python train.py --hidden_size=896 --norm_eps=1e-05 --rope_fraction=1.0 --init_std_qkv=0.0237 --init_std_down=0.0 --decay_fraction=0.812 --max_steps=15305
MLP neurons of a small language model. Each row is named by its layer, matrix (gate and up: input weights) and neuron, and shows model dimensions 378-441. Each number is 50 + 12 x the weight over its row's rms, rounded and kept within 0 to 99. A neuron's up and down rows have the sign that makes its largest values positive.
A block is one neuron, or neurons of one layer that tend to fire together. After each block is what it responds to, as a language model described it from the Wikipedia text at the highest values.

L3.gate159:60 39 46 56 59 35 66 39 55 60 45 66 36 57 48 69 69 51 27 53 47 61 34 61 35 49 42 58 32 42 38 59 56 74 59 59 49 41 63 59 25 52 74 74 46 62 46 49 65 36 51 22 42 48 59 49 66 24 44 43 65 46 59 55
L3.up159:59 48 48 59 47 65 37 27 31 37 42 62 84 63 41 38 50 41 58 43 60 48 32 72 64 50 69 25 53 66 53 30 48 71 48 26 42 47 49 48 44 50 38 49 49 39 34 40 27 56 45 41 20 56 47 45 55 55 37 38 51 37 52 44
L3.gate301:49 35 56 51 43 30 32 50 33 64 48 40 67 25 33 49 50 45 28 43 59 63 38 47 67 37 40 51 38 43 34 55 38 40 67 72 67 50 52 41 62 53 54 47 47 51 68 52 42 48 62 52 66 51 59 36 48 61 68 47 42 42 55 48
L3.up301:39 29 65 55 49 63 60 72 59 50 34 44 36 48 38 57 37 38 41 62 58 40 49 75 48 55 43 47 31 51 41 50 36 13 52 53 69 42 43 38 57 75 53 35 35 69 47 63 35 53 58 37 58 58 63 49 57 51 53 48 56 54 60 63
L3.gate308:42 55 57 72 49 27 46 23 44 42 40 62 39 27 73 45 60 74 73 57 43 40 54 60 43 48 25 51 40 67 71 39 75 39 55 52 46 52 44 64 42 53 61 44 21 48 51 61 47 48 53 57 37 54 65 31 37 28 37 36 70 57 44 67
L3.up308:56 41 48 44 65 45 44 49 37 45 43 43 57 45 58 59 69 63 38 62 64 46 58 37 50 48 45 55 41 58 35 50 44 38 47 41 51 49 59 59 35 50 62 42 77 63 38 55 65 69 42 61 52 43 63 57 48 55 59 51 44 63 56 69
L3.gate404:39 62 65 57 62 53 45 62 46 44 51 31 44 42 44 52 30 25 55 31 48 45 52 22 34 73 40 63 62 68 58 51 61 37 67 62 62 61 53 48 55 63 49 29 47 44 38 47 47 40 44 44 51 40 49 59 42 56 58 47 47 59 54 44
L3.up404:43 66 58 65 44 57 56 45 48 64 47 51 38 47 57 50 54 53 33 45 48 69 49 29 31 43 44 50 54 32 43 50 54 46 54 56 35 53 63 53 39 69 47 67 37 43 55 58 52 42 49 52 61 66 66 40 31 56 47 54 46 16 43 43
L3.gate448:64 49 67 58 88 26 74 42 54 74 30 46 37 66 67 46 35 62 56 36 30 58 61 54 44 35 32 62 27 45 56 30 68 49 49 41 54 40 38 35 56 69 45 53 38 42 44 40 46 34 57 53 61 55 45 48 59 42 61 53 70 59 56 27
L3.up448:58 67 44 51 64 38 64 19 52 49 27 66 46 48 56 46 55 60 59 39 53 58 57 44 43 57 44 66 56 40 52 21 36 44 59 50 52 55 58 39 72 46 51 58 34 74 43 35 73 58 57 51 41 37 67 36 71 41 60 33 50 59 62 36
L3.gate1317:62 50 53 53 49 42 64 23 52 30 48 67 62 53 47 49 64 47 52 45 57 37 49 65 65 51 51 33 32 43 66 54 55 44 61 29 49 55 61 51 54 53 76 67 56 42 67 36 24 48 54 42 45 63 36 41 55 43 55 68 49 32 71 67
L3.up1317:26 63 51 32 34 77 47 42 39 38 44 60 45 63 50 67 40 61 30 57 42 47 31 42 41 44 56 32 61 41 48 52 41 57 43 46 59 68 43 33 74 62 71 53 67 47 57 46 70 55 15 30 58 46 68 65 70 50 50 36 49 48 84 61
L3.gate2258:33 63 38 61 49 48 37 42 72 61 68 43 56 40 45 46 37 55 69 33 56 55 58 42 46 44 58 32 65 45 52 49 59 60 32 57 45 33 48 58 50 65 42 38 29 41 59 57 78 57 51 39 28 36 50 37 34 66 50 36 51 56 57 39
L3.up2258:45 51 58 37 58 46 65 59 48 53 72 37 44 49 43 78 46 63 73 58 51 24 60 41 28 42 27 44 65 31 58 71 45 54 68 47 57 55 56 31 42 50 45 70 44 68 39 56 40 52 31 56 47 43 21 52 51 62 45 53 48 49 39 49
L3.gate2883:59 65 32 58 41 36 51 54 74 45 40 40 43 63 27 57 47 41 36 52 76 79 64 31 71 58 64 54 53 49 57 40 43 68 60 50 42 59 51 33 56 74 57 61 49 63 55 28 55 37 54 49 36 48 47 37 69 60 45 28 52 51 23 59
L3.up2883:51 54 33 48 60 40 58 37 54 50 44 30 47 29 56 47 67 44 41 52 58 54 31 51 57 29 52 62 16 40 46 61 61 58 43 64 73 68 55 45 56 58 60 46 68 44 59 45 28 48 60 37 56 60 28 63 46 62 52 59 47 24 34 58
L3.gate2995:48 47 33 34 45 33 58 41 24 38 60 50 48 30 43 36 49 39 45 57 49 50 46 43 67 21 34 45 56 67 59 63 44 37 37 65 32 53 60 54 56 45 70 38 59 56 48 45 34 44 66 54 51 58 71 41 30 17 52 55 78 44 35 42
L3.up2995:29 54 47 36 43 65 56 35 32 45 45 68 44 53 53 40 68 52 49 42 36 48 48 49 52 55 53 40 45 32 23 55 50 52 68 55 47 51 61 48 52 55 39 45 39 40 62 73 47 45 58 59 60 46 64 38 60 56 42 49 54 56 44 52
L3.gate3498:33 37 68 68 57 50 44 45 42 30 50 59 42 36 52 35 30 38 53 57 30 40 51 50 46 50 53 52 73 29 47 72 67 57 37 41 61 59 47 59 33 43 35 52 43 51 36 22 36 62 54 67 50 59 47 52 31 36 33 50 62 45 61 28
L3.up3498:73 50 31 56 45 67 55 45 59 29 63 48 44 33 34 47 43 67 55 38 42 73 59 49 52 56 53 46 37 53 58 69 55 24 76 42 44 39 52 44 58 39 38 77 31 26 53 48 50 38 50 46 51 38 49 58 51 52 45 68 48 53 59 46
L3.gate3592:51 56 43 35 60 36 46 56 35 45 53 37 61 54 62 44 41 64 28 71 34 49 44 59 44 51 41 73 73 60 41 47 63 48 58 59 57 36 58 51 52 58 59 42 57 57 64 47 54 43 55 34 40 50 56 56 42 55 61 36 53 44 49 44
L3.up3592:87 40 51 37 50 33 46 30 30 51 47 48 41 73 56 35 46 52 49 45 59 49 51 56 44 46 61 24 70 52 54 41 79 46 42 52 61 52 60 61 52 38 55 41 45 59 62 47 59 43 68 57 63 54 34 55 47 70 62 61 42 34 59 64
L3.gate3616:47 34 52 67 29 39 49 30 33 61 49 54 33 46 54 32 44 45 37 69 45 64 43 48 65 40 38 76 34 45 59 46 60 55 44 69 50 39 79 41 71 47 67 31 49 57 53 53 56 57 27 49 75 44 41 57 41 65 32 55 73 43 45 78
L3.up3616:47 51 41 66 42 49 69 57 66 32 42 41 51 76 44 57 56 51 55 60 57 44 09 68 44 58 47 69 59 46 52 59 28 47 49 64 64 38 69 39 41 48 74 43 35 50 37 42 33 57 58 27 60 50 40 51 53 60 56 59 64 57 37 56
L3.gate3660:44 38 51 58 64 45 35 54 62 59 35 54 64 69 57 59 51 60 51 45 37 64 55 55 50 48 52 63 48 48 58 39 51 44 53 59 34 31 64 43 60 43 57 55 49 49 61 47 28 39 58 44 45 56 49 40 53 53 72 52 56 42 61 51
L3.up3660:24 41 32 39 25 38 43 51 60 41 71 36 51 39 54 57 48 35 40 57 60 53 44 53 63 84 44 64 64 71 49 49 39 37 45 60 56 53 37 41 52 23 54 42 49 60 54 36 47 48 39 51 59 54 56 48 55 61 63 28 75 32 43 70
L3.gate3820:48 35 54 77 45 59 59 39 51 57 31 48 29 54 38 62 52 68 44 40 70 52 23 53 55 47 62 44 36 18 23 42 48 31 50 69 45 49 36 63 34 58 63 51 44 38 47 54 49 36 69 48 48 55 42 55 58 55 31 67 61 27 56 74
L3.up3820:46 54 36 44 63 59 44 53 48 73 46 24 42 38 69 43 65 35 36 54 40 27 70 39 72 40 66 68 61 41 47 50 73 40 48 49 50 42 40 56 81 44 61 39 44 60 41 38 68 45 75 57 59 41 55 55 46 68 43 66 51 48 38 48
L3.gate4020:53 35 51 41 53 50 31 49 43 39 67 59 39 48 64 55 54 66 70 49 47 71 46 22 54 65 42 56 65 57 54 41 41 30 66 33 49 48 59 51 39 62 33 54 46 33 35 55 55 53 33 43 54 52 52 33 46 53 56 65 47 74 53 55
L3.up4020:43 87 30 49 76 62 38 44 63 30 54 53 26 54 65 64 80 54 54 74 46 49 64 35 58 53 44 54 49 48 54 61 66 44 60 56 56 54 46 51 46 42 45 49 39 73 47 62 63 50 39 50 55 45 59 47 56 40 59 53 64 39 43 60
L3.gate4597:60 66 32 57 51 62 43 44 34 46 63 58 47 49 55 53 35 80 25 35 28 44 62 47 52 41 42 41 43 54 48 49 56 59 61 49 35 44 45 66 48 55 35 30 48 61 31 42 52 34 45 47 61 49 52 40 46 52 40 52 72 47 41 47
L3.up4597:24 48 51 65 50 42 66 40 59 44 34 66 34 54 29 49 34 72 38 41 56 41 33 55 50 43 57 57 57 46 47 44 41 54 61 33 19 63 49 41 28 54 51 54 30 52 69 48 55 31 62 42 49 51 51 62 44 57 29 65 44 39 73 53
Section heading closers. Closing == or === of wiki section headings, especially after "History", "Later history", "Development", "Location"; occasionally stray mid-word or date tokens.

L3.gate45:49 56 57 59 56 58 44 40 38 59 56 44 71 57 46 51 57 53 23 57 46 47 30 47 48 60 63 63 66 37 58 45 58 61 65 31 49 52 76 41 61 43 38 42 45 42 75 65 39 59 49 50 37 37 40 41 55 33 67 42 58 44 53 26
L3.up45:58 45 55 33 48 27 32 23 53 55 30 39 58 62 42 62 23 42 54 45 32 68 30 33 45 51 52 24 34 49 44 55 48 31 50 62 52 48 24 38 45 41 48 47 65 56 35 58 49 40 57 61 73 68 58 63 58 67 50 34 51 63 41 49
L3.gate545:48 46 68 53 52 42 67 43 41 29 57 47 45 46 48 60 48 51 54 42 48 40 69 50 33 34 35 37 61 65 68 68 48 60 17 66 32 51 54 68 71 51 50 59 60 56 66 74 52 48 65 59 72 43 58 63 60 33 68 50 32 58 67 55
L3.up545:69 28 54 54 22 59 43 43 45 38 59 38 52 34 44 35 34 64 53 52 40 41 51 62 67 60 61 57 72 51 56 43 44 67 52 52 51 36 49 59 42 56 38 60 44 44 73 47 36 40 70 39 49 55 56 63 25 61 72 63 45 48 51 73
L3.gate1162:44 44 54 34 45 36 73 52 61 48 42 57 23 45 56 58 63 42 60 44 47 42 35 58 54 35 37 54 43 64 39 36 33 74 56 53 50 27 30 26 38 22 50 63 41 51 47 58 50 60 24 52 68 28 63 46 59 52 40 37 48 47 41 52
L3.up1162:45 29 54 58 58 34 50 57 46 66 33 55 60 42 63 41 44 42 27 36 53 61 50 59 63 51 36 43 44 63 34 41 58 33 56 72 42 47 21 57 52 53 50 44 42 61 83 50 71 57 63 39 78 58 30 34 54 25 39 49 60 45 44 77
L3.gate1469:58 69 38 38 36 40 32 38 48 44 69 41 38 44 47 51 37 46 34 34 48 69 42 38 46 47 44 60 52 54 55 38 48 66 36 36 34 44 62 51 42 58 50 34 60 47 40 50 55 46 45 43 32 66 44 48 60 45 47 48 62 49 42 73
L3.up1469:36 42 55 41 52 47 41 48 45 58 40 20 52 28 63 50 61 64 50 49 17 65 36 50 38 47 77 50 50 44 52 58 51 71 60 53 56 38 61 55 48 61 41 55 49 72 61 54 32 75 34 45 44 64 56 46 46 48 61 36 65 40 53 34
L3.gate1688:37 47 63 38 33 40 52 50 55 41 55 41 51 40 65 12 48 36 37 49 27 46 61 53 47 68 56 61 63 64 33 39 51 40 52 34 43 61 70 43 43 74 62 49 56 57 53 43 42 65 60 62 54 26 43 51 54 68 50 68 60 61 30 48
L3.up1688:52 62 64 45 76 72 28 62 67 54 34 67 28 64 49 40 34 66 62 66 44 52 42 54 61 58 37 43 44 71 50 57 49 71 46 49 28 53 16 61 51 50 57 43 44 35 38 47 60 32 57 34 35 60 58 51 53 54 32 85 63 63 48 50
L3.gate1791:61 44 47 39 35 55 56 40 51 65 59 54 43 68 50 59 36 54 29 57 44 22 52 38 76 51 40 42 43 46 53 54 63 59 43 57 59 51 58 51 48 48 59 72 47 42 45 50 56 51 62 55 42 41 54 49 65 27 55 47 41 50 47 62
L3.up1791:57 46 38 48 69 63 49 58 63 59 70 48 67 54 65 41 47 62 41 53 48 46 41 55 40 53 45 43 48 28 34 46 41 40 35 55 36 51 55 54 60 50 61 52 34 53 46 38 81 55 59 60 58 50 60 33 43 34 35 37 51 52 21 47
L3.gate2224:72 54 47 65 44 50 78 21 56 34 39 43 40 46 44 62 50 47 47 67 40 53 59 46 45 44 55 47 46 55 55 51 54 49 31 48 38 61 31 60 55 65 42 50 58 40 46 42 27 59 27 60 44 54 51 50 52 40 49 37 66 63 34 47
L3.up2224:46 57 37 53 49 77 71 28 50 57 37 60 61 56 55 37 30 70 37 64 31 37 50 46 58 50 61 34 33 42 42 52 50 54 36 44 68 61 43 48 42 53 33 52 49 58 62 58 64 31 43 53 54 54 66 48 69 66 44 63 30 36 52 47
L3.gate2342:55 38 59 30 61 45 62 25 66 42 35 56 55 44 67 34 24 44 50 40 70 63 34 48 40 54 40 51 74 41 63 50 43 45 44 44 24 58 54 71 59 54 48 31 62 46 46 61 65 46 61 54 42 39 42 51 46 53 35 37 32 59 56 70
L3.up2342:45 47 43 56 47 60 63 35 45 40 60 48 38 36 52 75 42 56 59 50 58 57 40 43 54 40 59 62 50 54 48 51 48 62 56 58 41 24 56 46 69 50 49 45 53 66 50 32 51 56 32 28 29 62 48 59 46 41 63 53 39 51 54 34
L3.gate2386:67 52 54 31 51 42 59 44 75 47 31 45 36 35 51 81 47 51 43 31 55 32 65 58 57 50 28 54 39 73 49 60 33 50 32 41 67 47 54 40 38 47 37 59 74 48 32 64 67 51 57 48 55 51 49 39 28 51 54 65 37 55 49 83
L3.up2386:67 50 55 42 51 44 51 60 62 62 38 36 53 42 72 45 62 65 33 56 41 44 75 43 22 66 64 55 26 61 57 60 70 58 60 44 46 57 52 72 58 47 53 47 53 39 49 60 48 45 34 60 56 43 58 58 66 35 39 44 66 64 56 41
L3.gate2695:50 40 39 57 63 41 43 50 60 59 63 43 33 28 39 34 43 48 38 59 67 46 51 42 63 54 59 60 40 57 47 63 59 45 43 34 57 51 38 49 53 39 37 55 44 21 52 68 49 58 43 46 55 51 62 34 30 36 47 54 46 38 52 39
L3.up2695:41 39 63 58 40 36 39 52 26 47 50 56 42 80 52 50 52 44 48 47 32 86 75 45 56 44 49 74 59 35 49 45 53 59 43 71 42 33 47 59 57 45 38 49 60 52 46 47 54 41 42 59 53 36 38 50 59 47 47 39 45 45 56 38
L3.gate2816:65 59 46 63 57 51 63 35 31 59 66 86 44 42 60 46 41 64 44 53 44 69 42 41 54 38 48 60 42 50 37 43 51 60 55 61 34 40 69 50 39 72 56 58 32 51 48 58 56 49 81 54 63 49 44 56 42 50 52 44 41 56 29 52
L3.up2816:59 36 38 61 61 33 62 67 49 46 20 43 52 68 44 47 47 53 56 56 54 43 45 38 70 38 61 78 63 65 64 49 41 25 22 60 55 44 28 42 55 61 39 33 40 37 67 58 64 47 59 54 42 61 39 41 50 52 62 39 40 46 31 68
L3.gate3765:55 58 70 43 55 56 55 31 55 60 53 31 39 48 64 54 55 55 50 56 45 67 54 20 58 59 45 40 51 24 45 63 46 35 58 58 59 38 75 54 52 48 57 35 46 27 49 60 58 70 40 50 50 47 53 48 50 42 46 50 49 53 51 34
L3.up3765:48 74 46 41 54 50 30 58 56 49 50 45 50 44 61 55 43 54 55 36 31 45 54 52 36 60 25 52 54 36 43 42 26 60 71 39 61 48 33 51 59 67 56 57 43 67 43 31 62 50 50 50 36 63 62 69 26 65 51 64 62 67 64 52
L3.gate4203:68 49 44 57 40 48 55 44 65 51 55 55 34 58 54 17 54 57 38 56 34 45 68 51 90 91 64 48 51 52 53 55 51 77 56 77 35 23 57 44 27 51 33 31 57 60 38 46 53 45 49 26 41 30 44 35 52 55 57 49 46 56 57 68
L3.up4203:45 49 32 38 44 34 45 49 46 62 59 57 71 36 55 45 41 44 56 54 49 32 41 47 66 47 35 49 50 59 43 63 47 72 36 50 36 35 32 53 42 52 61 52 36 66 43 31 42 50 75 39 69 58 41 46 34 36 56 69 39 30 41 45
L3.gate4524:41 64 31 53 66 47 37 31 71 68 31 28 65 51 70 47 46 39 31 52 57 41 61 66 35 59 65 64 47 67 32 59 51 43 53 36 49 35 41 41 55 63 49 47 77 43 68 51 59 40 40 58 50 52 65 47 61 51 37 48 44 51 46 56
L3.up4524:65 64 68 60 68 46 45 51 75 50 55 75 54 52 51 78 38 41 54 47 63 62 15 48 18 68 41 42 55 55 67 48 46 50 53 69 63 50 37 56 23 48 61 40 67 39 64 61 52 54 57 50 31 49 31 33 45 49 50 61 63 48 51 46
L3.gate5035:40 43 60 39 41 45 59 60 35 59 35 37 72 42 46 47 46 45 56 42 41 64 49 68 66 58 41 55 62 54 56 49 56 45 29 39 55 38 61 40 72 60 16 60 35 61 57 69 56 49 42 53 66 40 63 42 53 25 60 59 44 39 74 57
L3.up5035:45 68 39 55 49 40 75 74 39 42 38 51 66 70 57 49 39 26 42 39 53 40 21 71 36 55 35 49 77 40 56 63 67 40 48 61 44 36 56 51 57 25 41 49 37 43 57 46 28 68 48 55 48 61 65 48 52 44 42 65 57 33 39 61
L3.gate5309:55 31 76 39 54 39 57 53 49 53 37 64 41 52 32 46 52 44 56 74 51 52 41 54 42 62 26 36 52 47 74 26 53 46 63 50 34 30 56 53 59 61 44 46 40 64 40 39 46 44 49 35 50 56 65 37 57 42 46 59 36 66 59 47
L3.up5309:29 46 54 49 51 63 62 54 49 47 34 36 43 51 44 62 35 56 57 50 59 34 34 57 67 30 42 46 30 42 79 59 59 57 49 52 56 41 40 54 54 58 57 55 53 64 35 33 63 63 62 44 60 49 52 62 39 61 50 59 51 49 55 61
Small numbers in stat tables. Single-digit counts (0–6) in the middle columns of sports standings, medal tables and squad statistics, e.g. "| 2 |", "| 0 |", plus semicolon-separated election tallies.

L4.gate1232:51 41 38 40 74 42 56 21 27 48 71 55 42 58 57 62 45 65 52 57 61 41 44 39 52 56 51 30 57 61 35 59 53 54 36 73 46 30 51 52 28 57 60 66 53 49 50 65 33 51 68 73 63 46 36 49 60 29 52 58 34 61 50 66
L4.up1232:52 43 65 40 30 41 39 31 73 39 44 62 34 59 44 47 57 47 49 46 70 42 48 48 49 51 36 44 43 52 56 37 48 31 37 43 51 39 25 45 42 57 45 71 34 49 59 46 41 57 40 28 49 46 62 42 37 34 58 55 49 46 61 44
L4.gate3032:38 63 74 50 61 43 48 57 42 51 54 64 44 42 64 64 54 46 47 61 48 36 51 56 45 37 55 64 34 47 49 64 63 57 38 43 59 35 54 53 62 47 26 37 51 46 58 56 57 44 48 72 59 50 47 50 33 29 69 44 50 69 61 59
L4.up3032:73 44 60 26 51 46 38 31 57 53 36 63 59 34 46 40 48 62 46 53 42 65 57 63 47 51 68 48 56 35 51 69 34 65 52 47 45 54 54 61 30 40 32 18 65 52 53 59 47 47 35 61 49 44 36 46 69 32 43 33 46 80 48 52
L4.gate3839:57 52 55 55 47 30 44 45 55 25 51 56 38 48 41 49 55 60 33 50 39 46 54 73 36 38 56 42 64 45 35 61 27 65 69 16 64 45 54 30 58 63 75 37 37 45 61 61 45 62 43 35 43 66 30 40 35 50 66 34 59 68 61 37
L4.up3839:65 50 42 33 35 49 64 43 55 53 58 38 68 42 41 38 39 43 36 50 52 64 76 55 45 58 54 70 60 62 55 62 43 44 54 53 62 50 44 51 42 62 66 74 49 15 57 31 58 37 34 48 45 43 58 48 45 32 47 34 41 63 46 74
L4.gate4914:53 55 47 53 73 62 37 56 54 50 39 54 41 52 66 74 51 52 37 51 48 45 49 44 46 46 43 53 38 56 48 55 47 49 47 55 48 40 47 62 47 50 44 75 63 46 58 42 48 49 52 39 37 68 52 63 33 42 63 59 41 32 64 35
L4.up4914:69 37 43 35 57 57 47 40 44 52 57 57 48 42 30 49 43 44 63 62 55 43 41 40 44 64 49 59 79 58 52 40 49 56 38 46 59 54 36 43 59 68 27 47 55 39 47 57 47 48 33 35 69 37 44 47 61 32 67 49 47 42 60 59
Sports table count cells. Small numbers (1, 2) in middle columns of pipe-delimited sports standings, medal, or squad tables, like "| 2 | 1 | 4"; occasionally mid-word pieces in prose.

L4.gate2137:45 51 64 48 43 51 54 26 46 40 44 40 25 54 59 33 31 71 51 63 41 49 54 46 57 44 76 40 52 09 43 56 61 46 47 52 59 48 67 45 51 69 64 38 64 44 49 46 47 47 59 65 62 42 27 68 53 54 81 48 45 47 35 51
L4.up2137:56 24 53 54 62 69 65 54 59 25 38 35 23 55 60 38 68 31 67 41 45 50 33 29 64 60 61 42 42 46 31 39 67 43 27 66 34 39 36 51 32 76 59 45 55 63 35 43 66 50 65 57 45 55 65 53 53 44 43 55 53 53 36 60
L4.gate4252:35 58 56 43 38 65 51 73 44 14 47 65 47 52 40 54 33 75 49 50 59 48 74 56 65 51 30 26 47 30 58 66 62 56 53 61 49 53 50 41 67 56 48 46 43 44 44 29 58 55 57 42 51 42 36 64 24 66 47 35 46 50 69 39
L4.up4252:35 44 49 52 55 37 22 43 37 30 36 47 58 48 67 51 45 56 71 48 65 51 51 51 38 44 66 47 57 46 39 48 38 51 57 33 76 44 35 49 71 40 65 37 45 36 54 49 43 43 55 39 61 47 46 48 64 60 55 40 30 41 57 39
L4.gate4905:55 55 47 66 55 77 40 50 58 60 38 62 34 28 41 49 53 43 58 44 47 53 61 52 80 53 61 52 52 65 54 71 53 84 69 64 45 48 73 73 56 57 44 52 55 76 40 34 50 34 78 74 46 77 60 57 48 48 37 48 57 38 68 50
L4.up4905:48 50 54 56 41 57 57 40 38 33 49 51 37 51 43 34 51 43 54 41 51 79 59 62 66 27 34 61 58 39 48 28 57 63 40 73 37 48 47 56 36 55 68 49 28 43 67 40 38 38 47 36 38 36 51 47 40 73 47 40 53 36 42 45
L4.gate5007:43 61 64 58 35 24 22 53 57 46 48 26 32 66 61 63 38 59 46 50 66 72 60 63 71 57 47 43 53 42 45 43 66 52 50 35 63 62 27 42 41 37 47 31 25 58 36 76 08 38 56 41 46 58 62 61 29 62 40 49 54 45 62 62
L4.up5007:52 68 39 30 51 38 52 63 59 63 49 40 32 62 49 35 43 52 68 61 66 41 51 73 64 73 37 46 66 33 46 40 56 80 52 35 47 46 54 40 29 41 61 40 54 50 41 56 25 45 46 41 64 54 62 59 64 79 46 59 57 40 45 25
Section heading closers. Mainly the closing == of wiki section headings such as == History ==, == Description ==, == Structure ==; weakly, mid-word pieces in names and rare words (Charl-em-agne, circum-loc-utions).

L2.gate3491:60 36 64 45 43 56 60 54 37 58 45 63 42 52 40 62 47 40 38 50 36 46 65 69 57 66 68 77 62 53 67 55 66 61 70 49 42 45 54 29 47 60 53 57 57 49 44 39 46 41 32 38 43 48 47 36 53 54 43 60 28 52 49 56
L2.up3491:25 45 34 46 50 50 50 44 64 60 44 48 36 38 41 72 62 74 39 42 48 56 70 57 63 48 50 67 51 58 36 39 70 50 45 30 68 45 40 30 45 47 49 39 62 36 73 44 54 32 41 59 59 56 54 63 49 54 62 69 41 56 62 61
Table score digits. Small single digits, mostly 0, in sports statistics tables and match scores, usually a cell after a pipe or the number after a dash (4–0, 6–2, 9–0).

L2.gate4909:31 57 64 46 48 45 28 36 57 58 54 45 45 57 52 51 61 25 53 47 53 47 50 46 61 49 51 68 61 60 58 75 48 48 58 57 30 57 62 55 55 53 50 44 54 57 50 43 61 51 43 42 32 46 56 49 55 51 45 53 50 37 44 41
L2.up4909:41 28 68 40 33 50 41 51 42 48 23 37 57 51 53 44 40 44 29 62 39 33 32 64 51 36 65 60 46 24 61 40 79 50 65 59 41 65 56 56 53 35 51 54 41 43 57 42 72 44 48 21 43 55 68 58 51 45 47 56 46 27 39 47
Before history or date details. Tokens just before a date or origin detail: closing == of History headers, "in" after Formed, "since", "Born", "First air date:", "Capacity:".